config.yaml
n_layer: 8
d_model: 192
n_head: 6
n_kv_head: 6
head_dim: 32
d_mlp: 512
vocab_size: 2048
activation: "swiglu"
norm: "rmsnorm"
norm_place: "pre"
norm_eps: 1e-06
positions: "rope"
rope_base: 10000.0
rope_fraction: 1.0
qk_norm: false
attn_scale: 0.177
bias: "none"
tie_embeddings: false
parallel_block: false
init: "normal"
init_std_qkv: 0.0564
init_std_o: 0.0
init_std_up: 0.0564
init_std_down: 0.0
optimizer: "muon_variant"
lr: 0.0185
lr_mult_o: 2.0
beta1: 0.9
lr_head: 0.00522
grad_clip: 1.0
warmup_steps: 200
schedule: "wsd"
decay_fraction: 0.81
decay_shape: "linear"
final_lr_fraction: 0.05
batch_tokens: 32768
seq_len: 512
doc_mask: true
train_tokens: 133700000
steps: 4081
dataset: "wikipedia_en"
MLP neurons of a small language model. Each row is named by its layer, matrix (gate and up: input weights; down: output weights) and neuron, and shows model dimensions 64-191. Each number is 128 + 24 x the weight over its row's rms, rounded and kept within 0 to 255. A neuron's up and down rows have the sign that makes its largest values positive.
After each neuron's rows, "fires after" lists the tokens most often just before its 100 highest values on Wikipedia text that the model never trained on.

L3.gate158 [130 148 111 101 125 118 119 111 111  89 132 105 138 102 114  72  83 121 120 133 194 149 139 125 101 132 137 184  95 131 158 159 114 129 140 179 119  98 144 162 121 122 145 117 114 171 147 101 185 111 124  95 118 121 136 133 123 141 139 150 104  89 119 130 115 130 144 134 138 139  79 148  93 158 147 129 128 139 142 124  92 149 111 134  77  93 100 128 111 112 142 121 119  82 180 129 110 107 110 147 102 160 139 149 134 136 144 144 129 125  96 116 123 127 131 111 165 161 126 127 106 122 166 137 148 106 144 139]
L3.up158 [129 143  37 117 137 158 160 132 139 132 141 138 115  97  97 139 111 129 139  86 126 108 130 126 115 125 146 187 129 109  92 170 130 146 129 110 117 140 152 118 101 169 139 180 130 122 112 131 125  99 126 100 137 125 123 183 119 149 109 150  91 120 143 112 103 116 153  74 146 105 138 141 105 126 128 128 138 120 110 106  93 149  71 122 164 107  92 116 106 124 147 145 141  85 128 146 117 124 109 150 135  74 185 123 152 137 119 151 139  97 103 131 132 123  86 154 111 148  82  94 104 148 165 134 117  76 104  80]
L3.down158 [123  95 146 104 152 173 132 123 180 142 154 117 156 110 147  71  91 147  69 161 144 130 137 134  94 138 151 149 105 104 117 152 157 112  76 109  83 130 149  86 132 103 146 155 146 110 150 122  93 149  77 121 108 159  97 120 157  90 115 134 147  95 159 114 139 149 134 174  97 130  83 133 115 143 143 127  97 143  77 121 105 142 148 116 134 161 145  81 131 105 113 137 156 104 147 149 142 142 127 174 174 103  96 154 150 144  86 111 138 137 152  98  90 117 151 149 128 119 123 162 130 124 141 140 139 130 132 161]
fires after: "r", "or", "um", "st"

L3.gate66 [129  92 156 137 148  93 119 141 112 162 134 115 103 183 135 132 121 103  85 151  85 129 113 171 149  96  96 115 155 105 155 108 166 163 123 122 178 122 128 111  84 137 133 103 111 166 111 121 164 146  99 129 137 132 126 131 126 177 168 152 116 139 163 114  80 121 110 140 132 148 135 147 122 148  80 127 161 146  67 107 120 155 132 149 146 116 109 136 155 189 155 143 175 117 133 132  99 128  88 129 100 119 149 119 118 102 105 104  88 120 118 112 104 114 138 151 116 140 118  87 125 137 122 143 133 116 143 160]
L3.up66 [124  94 142 114 149 102  98 129 137 124 111 129 112 125 128 130 163 122 120 130 131  68 139 123 122 121 109 124 149 128 116 123 171 110 164 142 116 100  87 113  73 105 161 137 144 104 126 137 176 118 152 128 103 167 129 142 107 117 120 143 139 172 141 140 143 119 117 101 112  83 155 108 145 123 117 148 164 132 120 110 127 143 121 151 141 136 137 149 143 101 142 164 121 102 160  97 164 156 140  85 124 107 159 102 138 113  67  73  93 149 126 116 150  83 104 101 111 129  77 168 146 150 133 152  98 120 155 103]
L3.down66 [128 107 132 108  98 153 127  89 127 124  92 112 163 152 137 123  94 126 113 127 149 114 119 124  85 122  83 140 151  83 127  90  97 104 144  94 111 145 156 116 113  91 137 120 108 124 170 143  89 152 125 143 174 117 146 134 101 149 131 150 102 162  96 105 159 163 110 158 144 120 125 129 158 117 127 104 132 106  86 140 140 116 100 137 136  99 151 130 152 125 143 123 135 149 122 121 154  85 107 109 139 126 122 128 110  90 177 174 123 122 126 132 146 159 118 197 131 121 158 134 118 125 147 162 139 157 178 126]
fires after: "s", "ed", "iv", " or", " Mar", "n"

L3.gate416 [117 117 109 166 146 137 120 143 153 114 101  98 105  40 111 125 161 137 104 110 102 141 179 111 108 140  94 151 147 107 130 136  92  98 147 116 158 119 150 141 117 161 127 116 127 132  84 106 154 107 142 150 156 140 121  67 110  98 155 112 131  95 139 162 166 128 119 100 122 140 173 116 120 119 104 110 112 137 114 147 120 108 145 146 134 144 163 124 157 136  77 120  76 123 155  99  81 123 116 144 103 141  97 114 119 145 152 161  97 146 137 120 105  84 107 129 135 110 133 168  98 128 120 158 131 115 118 131]
L3.up416 [123  79 108 128 151 125 160 127 118 130 146 145  95 113  93 100 106  94 156 149  98 161 115 107 164 116 115 211 136 160 133 146 111 129 158 132 133 110  84 170 117 124 149 123 104 128 117 121 101 156 105 131 143 154 161 146 110 130  77 149 111 160 125 158 145 151 156 119 101 127 136 161 156 130 113  97 165 109 144 115 101 127 128 115 129 106 149 126 137 108 123 114 125 163  93  93 120 118 139 117 145 143 103 111 124 155 127 135 143 144 120 131 118 136 139 130 154 166 112 171 130 153 138 137 107  91 137 157]
L3.down416 [ 77  88 167 132  95 101 140 152 119 146 124 133 110 112 105 127 120 121 165 123 156 112 142 134 127 164 107 104 168 101 101 138 100 119 141 109 121 114 150  99 121 107 103 116 129 127  82  90 134 115 160 111  94 153 146  74 152 109 130 128 108 141 132 127 152 131 153 139 142 110 136 129 145 129  79 151 133 122 160 109 130 128 158  83 144 118 106 138 122 119 100 143 125 126 133 113  78 193 121 114 167  86 135  83 118 113 163 128 188 170 140 148 141 124  87 133 117 151 115 161  79 113 102 115 146 151  77 105]
fires after: " ", "s", " h", " H", " Z", "tt"

L3.gate58 [139 117 107 140 170 122 147 180 123 120 148 125  96 185 209 133 114 147 151 104 107 121 121 118 102 103 166  97 128 151 149 124 128 154 135  55 110 155 134 148 113 113 110 129 110 124 138 121 140 100 130 137 135 101 147 143 133 141 119 137 142 142 122  91 115 129  88 121 113 163 117 134 162 152 114 196 139  93 128 128 156 137 100 136 156 120 136 156 124 141 127  73 130 152 111  90 116 116 118 100  77 139  89 104 115 130 116 125 166 153 110 106  78 137  72 136 139 109 103 162  97 114 122 175 120  85  98 133]
L3.up58 [140 141 139 125 102 103  88  90 114 138  85 139 158 201 151 148 113 138 118 119 151 142 124 143 154 131 100 165 132 106 116 174 159 100 121  97 114 118 119 136 145 131 107 120 149 123 134 155 114 134 113 118 134 148 109 100  81 121 132 145 113 112 124 145 142 129 105 112 178 138  99  93 109 123 144 100 101  83 103  87 152 122 145 134 137  93 131 140 131 132 144  99 130 184 137 136 124  98 118 125 120 154 114 116 171 136 149  88 157 125 122 130  84 124 131 141 171 131 127 129 117 196 127 145 103 164 119 107]
L3.down58 [126 127 105 125 100 138 125 108 136 118 140 113  77 131 179 133 122 186 124  99 108 139 143 114 112 133 120 163  86 130 143 120 162 131 102 123 141  93 133 118 113 117 131 132 156 139 132 101  71 150 118 148  99 120 123 158 177  90 116 149 133 124 122  95 159 140 112 132 177 133 130 151  97  98 136  93 116 143 156 123 115 139 162 121  75 135 145 175 200 116  83  97 117  87 136 138  99 154  86 139 153 140 116 168 109 132 160 110 108 132 142 119 125 165 166 133 125 131 121 127 163 131 140 108 134 100 136 123]
fires after: "ad", " p", "op", "ev", " M", " Ad"

L3.gate92 [106 140 104 139 140 144 125 118 125 130  88 154 102 129 135 190 114  95  75 167 139 134 184 135 124 137 131 154 104 120 113 122 163 135 119 111 123 107 141 152 165 134 122 101 165 129 139 106 157 148 153 105 143  95 114 118 127 161 114 163 105 125 101 113 104 109  96 135 154 107 131 116  90 137 120 133 112 164 117 159 127 106 129 101 167 126 129  99 124 120 118 158 135  78 133 169 143 124  91 120 111 147 144  91 118 145  93  88  99 125  80 164 102 165 118 111 140  94 102 140 111 118 130  99 120 144 107 128]
L3.up92 [161 138 135 105 162 128 156  86 136 126 102  89 148 115 107 105 104 154 130 122 144 141 130 128 151 142 166 150  94 142 171 150 136 112 125 133 185  90 133  79 125  85 131 186 106 155 154 112 125 149 111 128 149 134 116 101 143 124  88 123 122 126 148 137 143 108 116 103 120  89 110 122 131 146 133 123  98 125 111 104 120 145 120 165 133 126 139 138 131 114 129 171 160  74 136 103 133 115 144 122 136 175 111 120 135 133 155 175 106 124 147 127 146 166 114 113  88 210 143 115 118 114 162 120 117 173  99 139]
L3.down92 [ 66 122 141 125 132 118 138 155 123 100  80 106 154 151 139 106 172 127 124  88 120 130 156 105 112 120 125 118 122 108 122 129 132 140 100 119 152 160 108  90  91 141 162 127 119 124 170 128 158 126 119 127 109 121 136 108 114 156 152 127 108 163  99 130 108 124 121 151 124 148 121 166 113 114 190 103 104 111 144 119 180 138 155 117 135 177 174 155 158 158 142 105  82 143  97 142 110 164 130 104 166 160 122 173 115 132 149 172 105 120 106 160 120 137 118 150  90 171 140 129 122  93 141 101  88 127 144 102]
fires after: "e", "le", " E", "E", " he", "o"

L3.gate342 [ 98 105 123 155 125 150 145 145 101 158 113 127 104 180 137 125 164 155 150 102 112 113 112 115 121 124 116 137 168 113 148 112 118 152 131 130 149 141 116  99 161  94 106  95 115 125 159 124 120 122 111 110 179 173 123 119 146 144  85  88 109 152  91 108 120 131 101 160 120 132 141 106 102 142 156 166 107  90  87  88 127 118 136  92 160 126 167  84 142 116 135  88 134 118 131 118  80 102 152 148 129 146 122 136 128 144 103 138 101 133 105 136 171  76  90 168 127 142  84 118 144 155  89 143 143 159 130 151]
L3.up342 [132 151 166 126 129 127 135 141 136 118 124 168 122 112 141 105 126  96 110 145 158 123 106 115 151 102 108 119 106 111 131 161 141  98 130 110 121 104 149  79 145 122 117  64 111 126 138 115  88 153 124 152 144 138 109 122 154 142 149 108 136 117 157  89 176 168  70 123 113 133 148  87  93 148 122 133 142 162 118 112  95 107 128 105 105 114 120 145 152 141 127 115 144 118 117 102 124 146 171 152 183 129 120 132 169  72 118 121 129 118 119 124 146 103 108 101 155 124 147 141 131  95  96 135 146 117 114  93]
L3.down342 [146 131 103  88 176 110 151 110 137 149 172 152 142 124 140 148 138 108 148 101 106 144 139 134 120 131 185 132 117 130 125 146 156 116 114 160 156 141 156 122 119 132 149 138 167 124 115 125 149 122 134 126 129 133 116 163 141 153 106 165 129 128 151 109 128 133 153 102 120 110 126  76 135  68 121 156  99 120 168 144 146 145 184 132  98 100 124 129 121 141 113 114 138 130 130 129 146 121 121 101 138 187 158 128 120  82 139 137  86 137 179  88 113 123 143 134 124 130  99 162 135 110 153 154 189 132 109 155]
fires after: " ", " m", " ma", "emb", "u", "a"

L3.gate453 [126  99 145 173 125 116 115 132 148 132 132  97 139 151 145 119 119 119 154 143 133 131 140  91 154 137 152 151 140 128 120 116 103 112 121 114 131 155  82 135 171 149 119 138 138 133 122 130 150  85 114 140 158 180 155 107 109 110 108 120 141 157 105 119 136  67 158 123 107 159  93 133 137 123 145 186 119 106 150 129  79 158 175 121 103 120 177 104 146 108 141 125 143 144 130 125 133 139 129 137 122 140 163 148 114 116 146 116 130 108 120 101 129 118 155 109 194  91 116  91 119 129 152  79 129 142  90 130]
L3.up453 [134 125 158 134 108  86 124 118 168 125 157  84 120 142  93 144  87 148 113 119 136 164 147 113 126 122  92 140 172 134 119 102 150 127 137  88 118 150 109 116 116 120 108 129  93  86 183 126  97 174 169 120 114  98 124 109 154 143 140 112  88  90 118 111 124  93 176 102 103 120 143 133 131 162 140 153  86 157 112 133 121 141 118 134 114  99 140 153  94 142 160  94 172  81 150 133 159 152 134 143  98 119 156 147 111 118 156 143 100 118  90 146 135  98 116 119 106 133 107 140 130 134 140 150 121 137 156 142]
L3.down453 [ 99 115 109 137 122 156 108 126 137 131 129 116 155 155 142 111 119 173 158 111 144 128 144 136 125 142  96 118 104 176 130 121 105 117 144 123 104 120 102 112 130 167 164 139 105  88  87 127 166 132 105 129 147 142 171 111  59  92 127  95  94 166 160 125 181 128 128 161 123 142 122 123 112  76 118  71 135 172 137 133 114 146 143 137 116 126 100 164 183 133 137 145 154 129 127 118 136  96 149 136 111 151 143 159 152  60 115 136 113 179 108 127 101 144 150  83 149 142 126 125 104 109 125  77 116 132 116  56]
fires after: " ", "ad", " Ad", "n"

L3.gate89 [157 122 148 100 147 144 116 155 138 215 137 145  83 154 135 162 104 148 103 138 137 151 127 138 159 158 145 121 142 111 147  76 128 152 147 106 141 147 121 106 123 155 110 100  99 112 165 144 163 203 120  96 133 160 145  78 112 123 136 154 135  96  96 137 111 118 143 119  81  97 104 133 112 123  82 158 107  80  98  80 119 117 131 145 188 140  99 108 155 107  89 139 158 130 122 142 112 151 122 114 159 108 128 118 134 119 103 123 136 150 124 124 144 127 123 162 112 142 122 144 110 130 145 164 174 129 155 110]
L3.up89 [155 146 109 131 101 140 150 149 140  73 128 151 133 156  94 129 113 145 107 129 147 139 126 110 164 140 129  65 122 140  70 141 112  94 107 125  79 162  83 112  96  93 119  99 148 111 112 152 119 169 134 124 144 156 138 137 120 129 123 152 107 122 152 170 117 107 115  69  98  96 132 123 145 186 137 150 110 145 101 131 120  93 155 117 153 146 144 117 100 106 144 124 158 102 122  83 112 151 134 130  83 136 117 128 117 176  88 150 116 183 132 113 139 159 140 101 121 137 111 135 158 113 167 146 150 127 105 108]
L3.down89 [105 149 143 136 116  90 119 142 135 111  91 145 108 120 153 116 105  82  94 108 147 149  87 138 122 108 131 109  98 144 144  99 106  95 153 136 164 120  52 130 113 134  85 143 123 139 124 131 171 125 162 112 148 126 102 169 135 146 144 131 151  91  90 105 152 151 121 125 175  99 126 146 136 138 153 157 133 130 136 100 141 143 129 145 120 143 161 186 118 122 123 113 172  95 100 140 115  60 154 147 134 143 137  91 119  81 127 160 151 155 109 194 147 114 128 135 125 104 127 142 151 106 149 145 140 154 118 133]
fires after: "\n", ".", "s", "History"

L3.gate511 [135 132 144 155 138 159 104 112 113 153 108 112 180 131 127  93 110 119 125 167 120  69 145 123 112 121 143 146  79 130 153 169 154 149 116  48 131 140 113  80 123 119 106  99 106 135 143 122 160 114 138  95 144 130 102 154 129 115 124 119 139 118  71 132 108 145 170 144 133 135 117 100 123 107 136 160  94 110  94 131 129 129 110 164 114 144 132 143 132 143 103 128 113 131 123 111 156 154 131  94 133 124 128  91 136 132 114  91 138 154 108 123 112 145 119  94 136 103 159 124 143  79 151 113 153 136 129 153]
L3.up511 [135  91 102 118 136 168 130 124 149 124 137 131 131 114 119 144 130  98 131 133 115 139 101 151 127 132 144  92 124  83  91 160 135 124 107 120 151  99 141 121  90 144 152 138 147 118 106 102 157 138 134  64 134  89 109 116 119 161 140 145 154  60 171 115 107 146 145 129 127 148  74 117 146 161 136 153 131 140 139 115 107 104 143 153 117 167 154 202 115 176 136 125 160 115 118 110 179 140 123 110 115  98 107 126 116 137 101 154  91 130 115 169 119 137  97 115  97  90 105 117 166 131 149 119  94 118 135 115]
L3.down511 [150 110 105 117 112 157 144 172 165 136 127 111 143  71 146 135 156 161 151 121 163 108 126  95 108  89  85  97 161 153 114 156 116 155 143 158 146 127 116 120 132 128 124 149 149 104 129 113 124 227 171 127 121 149 135 111 167 128 116 101 120 124 142 110 107 146 131  73 101 119  89  96 124  85 159 164 125 139 142 120 100 106 107 119  85 111 146 149 131 127 144 111 122 120  67 126 134 118  83 102 148 119 139 132 156 118 109 157 135  98 177 154 126 134 121 141 153 144  93 114 102 152 181 144 154 127 112 130]
fires after: " g", "ta", "ce", " to", "la"

L3.gate428 [175 117 173  79 120 170 148 132 173 107 128 137 134 148 109 146 159 113 147 107  98 161 151 148 143  95 138 128 108 134 113 176 174 128  85 115 123 157 145 140 143 135 155 120  98 138  81 103 134 158 164  98 115 104  96  97 125 161 146 118 120 153 147 141 106 118  88 127 103 153 172 118 132 143  83 174 120 147 109 137 141 131 155 112 140 134 114 142 146 138 105 159 107 104 160 176 127 158 143 130  99 138  87 135 110 107 133 137 155 118 142 145 180 133 144 126 157 124 156 146 169 121 140 108 135 134  83 157]
L3.up428 [116 135 163 122 155 154 161 166 150 113 136 142 162 155 117 128 145 106 139 119  62 162 116 121 137 111 145 146 132 129 108 162 136 128 125 117 138  91  93 124 159  98 142 111 105 123 110 150 138 136 166  72 118 114 158  92 108 158 170 168 140  93 113 115  95 100 120 113 130 131 122 147 175  90 136 106 114 158 148 164 118 104 129  68 140 129  82 113 111 111 113 120  87 141 129 142  92 123 112  79 111  65 111 128 123 131 135 124 131 123 128 102 110 101 133 134 139 118 113 122 136 145 170 121 113 111 148 161]
L3.down428 [115 151 106 187 126 130 173  93 104 157 159 193 118 121 122 179 152 138 119 179 166 157 152 166 132  94  88 125 181 169 179 135 116 142 150 122  90 131 123 139 163 195 109 131 104 108 126 127 103 118 123  91 104 117 126 129 131 141 125 124 120 126 126 141 149 134 124 140 148 138  91 129 111 124  93 128 119 164 105 123 110 139 158 125  89 119  98  94  96 111  86 128 148  77 146 134 132 138 138 122 157  99 108 134 143 103 122 128 120 102 128 127 127 136 104 141 132  98 155 131 152  94 129 179 142 121 151 143]
fires after: "ic", "di", "ed", "ine", "ri", "it"

L3.gate505 [127 154 124 105 136  89 141 127 123 112  81 130 120 138 141 121 114 112 134 129 136 136 113 144 124 182  97 119 122  92 117 139 115 174 122  78 118  82 123 111  76 147 122 105 108 148 135 129 110 154 146 125 121 142 136  96  86 133 147 161  97  88 116 143 165 103 113  97 132  90 141 116 174 112 141 135 123 125 147 124 153  96 158 106 137  63 151 158 137 139 122 116 109 143  99  95 108 114 160 185 121 140 116 142 162 154 127 129 114 100 130 110 165 100 144 123 162 116 163  92 113 160 131  95 142  97 132 124]
L3.up505 [145 101 195 114 117 157 110 127 128 122 142  96 148  86 139 133 145 121 174 141 109 168 111 136 194 132 154 169 123  80 152 123 172 135 161 121 135 121 158 117 151 155 110 144 118 146 145 149 119 162 129 169 118 154 139 110 152 105  80 144 145 124  97 128 117 183 112 150 127 163 124 156 163 118 104 108 153  84 137  93  92  92 140 135 144 135 110  90 149  97 149 143 143 105 150 111 110 139 202 136 146 156 103 133 158 166 152  95 121 137 121 144 171 127 101 114 123 151 135 173 124 127 117 153 154 134 155 172]
L3.down505 [125 121 157  97 118 169 118 124 114 150 170 114 130  85 111 115 143  93 117  90 114 155 106  99 185 131 107 122 124 122 113 102  85  77 119 128 114 108  80  66 136 133 133 149 119 141 125 171 128 140 156 141 113 149 155 135 127 128 126 145 115 137 129 123  64 143 133 128 135 142 151 163 139  95 128 112 112  60 145 126 118 152 150 132 146 120  93 135  69 129 149 143 114 157 125  81 180 145 118 134  85 166 156 118 144 149  86 128 140 119 134 114 117  97 119 128 138 129 116 100 135  88 160 124 113 151  86 116]
fires after: "vi", " no", " dis", " un", " vi", " tri"

L3.gate247 [131 133 118 138 118 161 132 106 147 112 115 110 106 113 151 101 160 140 124 133 118 118  98 142 143  87 104 119 159 115 139 100 121 147 137 154 127 153 149 112  99 137 115 118  96 138 154  93 161 108 125 163 130  87 106 147 134 111 124 109 116  95 149 122 139 146 157  99 105 133 155 172 118 140 164 164 126 150 110 136 112 101  98  54 166 147  85 107 118 137 107 164 143 115 161 126 131 151 143 138 132 131 122 115 122  89 154 131 117 115 117  92 124 124 133 145 104 127 126 119 136 113 121 131  99 152  96 168]
L3.up247 [165 163 171 104 154 138 139 129 130  96 119 136  98 139  94 137 140 164 134  90 115 134 136  86 130 149  85 126 134 131 124 126 132 122 184 127 144 132 158 120 147 158 116 107 105 146 125 149 101 125 139 148 144 132 147 117 131 107 138 134 133  87 167 141 164 118 119 129 123  99 116 162 175 100 110 111 133 175 119 105 129 147 109 138 171 126 101 144 136 131  94 121 114  99 149 132 110  93 122 103  88 147 118 178 104 171 120 102 156 170 119 128 110 140 120 146 118 123 122 179 118 111 121 149 122  92 137 153]
L3.down247 [135 132 109 127  97 140 140 114 117 121  92 105 121 127 125  99 163  93 133 137 137 108 124 121 115 132 109  87 110 162 138 117 111  71 110 105 117 146 153 149 109 114  51 111 123  82 140 136 172 139 148 134 145 139 146 144 130  90 137 119 133 120 125 155 102 142 170 129 106 149 107 185 128 117 141 129 120  90 126 145 172 149 161 101 131  61 143 144 129 149 100 109 160 102 138 129 100 142 105 126 166 117 128 119 167 100 108 103 168 128 108 134 134  65  92 156 146  96 169  93 139 114 131 107 119 117 121 122]
fires after: "lan", "man", "ch", "gu", "an", "va"

L3.gate425 [157  76 110 127 154 141 128 155 113 145  98 120 143 139 147 112 166 189 118  97 141 180 115 140 148 145  98 176 145 157 112 186 107 110 131 143 133 114 129 142 103 119 124  90 107 127 132 161 125 148 171 119 132 118 143 137 125 137 143 147 109 128  98  98  81 146 120 131 117 146 179 132 115 153 146 141 104 123 111 109 133 178 159 137 132  97 118 131 176 138 158 150 126 129 123 139 133 104 143 130 127 111 137 137 128  91 116 144 107 159 155 104 110  98 102 145  83 148 111 125 138 152 113 146 130 147 122 127]
L3.up425 [173 119 121 136 135 168 110 119 110  84 200 135 122 125 157 144 125 133 160 148 123 156 130 129 128 112 120 140 181 146 141 152 106 148 146 113 131 152 157 119 119  70 147  99 153 139 107 117 132 102 116 129 134 152 141 138 111 103 150 104 114  87 105 109  83  83 144 144 135 135 108 133 134 118 126 121  85 113 126 141 114 174 169 130 171 103 126 113 176 134 170 115 151 110 138 153 108 138 117 153 114 105 165 106 115 109 130  93 154 142 100  68 140 104 118 114 127 150 148  91  95 138 110 136 130 147 141 126]
L3.down425 [176 118 148 141 166 165 102 153 107 110 104 158 133 136 138 119 150 147 120  78 131 161 135 129 151 163 125 110 165 131 127 146  86 101 121 154  97 144 140  98 119  99 128 113  76 173 144  80 104 108 128 102 137 137 112 118  99 132 114 144 111 125 143 106 137 148 152 129 197 148 170 102 124  84  95 118 135 111 113 134  92 157 162 131 118  85 144 112 129 134 164 124 123 121 107 159 114 104 169 133 140 162 147 136 130 100 156 184 108 142  82 105 127 131 137 156 165 109 125  98  89 160 129 147  96 122 108 127]
fires after: " G", "G", "ha", " A", " E", "we"

L3.gate87 [150 121 148 138 100 121 145 152 150 152 108 101 147 145  90 112 156  97 151 111 143 137  97 139 101 118  97 107 132 122 147 132 112 128 139 142 150 175 148 151 106 137 143 133 153  96 168 123 184 169 136 121 111  60 135 104 128 141 142 109 129 157 104 121 119 150 160  95 119 118 153 132 146 143 122 143 172 130  93 114  79  97 137 106 164 152  95 110 154  89 142 137 121 131 130  98 161 139 142 133 120 152 139 124 119 144  96 159 146  94 152 128 152 159 117 120 112 158 137 157 116 145 101 136 128  97 117 104]
L3.up87 [129 165  92 153 129 120  90 142 137 112 172 114 138 123 133 104 172 141 156 120 120 138  99 128 130 105 146 167 106 157 145 155 121 165  96 136 129 147 116  95 120 138 119 146 135 148  80 114 139 132 136  89 125 110 123 124 107 125 148 102 110 121 107 109 160 120 204 104 146 136 125 163 113 108 146 112 135 121  92 122 124 164  75 139 183 148 123 136 126 137 138 148 149 130 181 109 160 116 117 129 104 105  98 134 175  72 145 118 163  83 105 128 116  92 132 128 106 124  94 118 126 113 107 142  89 169 160 146]
L3.down87 [151 107 140 109 113 186 133 114 124  96 113  97 129 119 170 162 119 127 167 136 114 113  97 128 144 200 106 128 134 133 121 136 106 151 132 189 130 135 144  83 126 176 121 127 107  99 103 101 124 152  98 116 158 135 133  74 143  99 109 140 148  90 114  64  95 169  85 114 178 102  79  95 127 146 149 190 166 137 105 129 108 128 153 133 158 140 107 100 121 135 130 179 145 147 145 128 114  97 122 101 111 130 109 131 138 134 129 103 102 129 123 144 127 129 130 133 105 134 115  98 121  95 114 121 106 175 105 128]
fires after: "am", "im", " M", "er", "ar", "ist"

L3.gate71 [156 136 133 153 121 166 147 137 156 131  88 137 107 140 129 109 128 138 131  97 143  98 123 110  92 117 108 127 157 131 132  99 109 155 134 125 123 116  83  95  99 135 109 109  89 124 120 107 131 132 158 109 114 124 135 117 141 124 124 145 105  97 105 149 129 141 123  83 126 119 157  96 182 131 140 103 144 128 111 100 128  77 134 165  73 148  96 121 154 135 100  92 154 172 123 129 130  90 131 150 139 123 136 119 113 106 137 123 110  83  93 130 105 114 134 109  77 133 151 117 166 146 130 183 124 136  97 137]
L3.up71 [140 129 137 113 135 115 155 106 137 145 160 119 134 149 111 149 112 106 126 142 146 113 128 145 110 126 134 136 136 151 185 169 150 123 170 113 107 152 129 129 119 115 154 123 144 149 156 132 127  83 132 115 100 105 116 155 132 160 175 121 104 148  73 160 105 137 146 111 137 154 140 162 149 125 116 160 130  44 120 136 142  76 129 153  79  92 100  85 116 123 118 135 115 134 158 118 114 184 139 135 142 148 121 101 109 165 118 149  98  84 124 148 108 156 127 132 139 132 102 121 171 133 149 163 138  87 158 146]
L3.down71 [142 143 126 117 127 127 139 155 156 129  92 124 109  62 133 152 121 162 142 108 147 114 114 163 127 136 125 125 161  94 139 142 158  76 129 145  99 109 124 103 116 183 119 102 143 143 157 145 119 136 145 125 142 112 120 104 103 157 152 110 159 113 123 125 136 136 110 145 142  92 121 135 106 152 103 106 130 155 147 107 128 137 119 118 124 109 118 120 114 122  77 112 137  86 106 144 225 115 115 160 161 161  83 155 186 100  83 125 127 119 114 184 129 135 132 121 103 112 134 135 150 117 101 146 112 117 119 130]
fires after: "ar", "or", "c", " de", " for"

L3.gate445 [119 117 148 104 124 125 119 166 158 111 145 144 141 119 134 106 118 113 142 161  69  86 121 122  92 155 118 164 120 118 116  96 108 109 163 120 127 143 129  98 135 140 152 139 180  94 135 103 148 140 137 159 116 119 123 111 105 146 137 136 104 115 144 150 154 155 120 128 169 129  84 112  97 155 114 139 154 136 103 136 152 121 114  95  75 109 126 134 151 122 149 172 119 104 101 166  95 128 144 101 125 119 137 129 138 185  97 125 168 134 136 128 133 138  94 113 152 120 126 168 117 152 104 115 109 137 122 162]
L3.up445 [127 146 115 116 124  78 115 140  86 162 115 134 120 145 120 165 146 110 106 102 138 136 152 102 117 110 128  86 120 163 157 101 148 140 124 108 103  91 127 108 115 121  81 112  91  75 167 113 113 124 140  86 160 113 123 104 140 130  91 127 127  83 160 145 158 126 156 111 140 115 145 166 117 156 164 146 131 106 107 136 103 108 139 136  81 159 142 115 114  97 117 152 136  97 155 156 111 129 167 139 144 139 139 111 156 149 147 163 123 161 170  89 113 122 126 102 133 158 123 113 135 134  90 114 111 153 110 124]
L3.down445 [167 138 100 114 149 128 133 145 184 104 114 120 156 146 135  95  96 128 109 112 114 101 130 118 135 119 118 109 131 175 114 115 130 120 130  95 143 112 165 133 125 159 123 119 130 130 127  74 109 140 102  85  95 121 160  94 124 165 171 134 134 161 121 135 138 155 125  86 115 111  99 116 154 113 151 140 137 132 113  54 154 129 142 158 151 131 112 143  99 118 118 145  82 137 152 118 193 127 141 125 119 145 156 110 162 119 109 122 162 148 127 128 129 159 169 122 133 110 137 141 142 106 105 194 162 160 122 159]
fires after: " ", " h", "port", " T"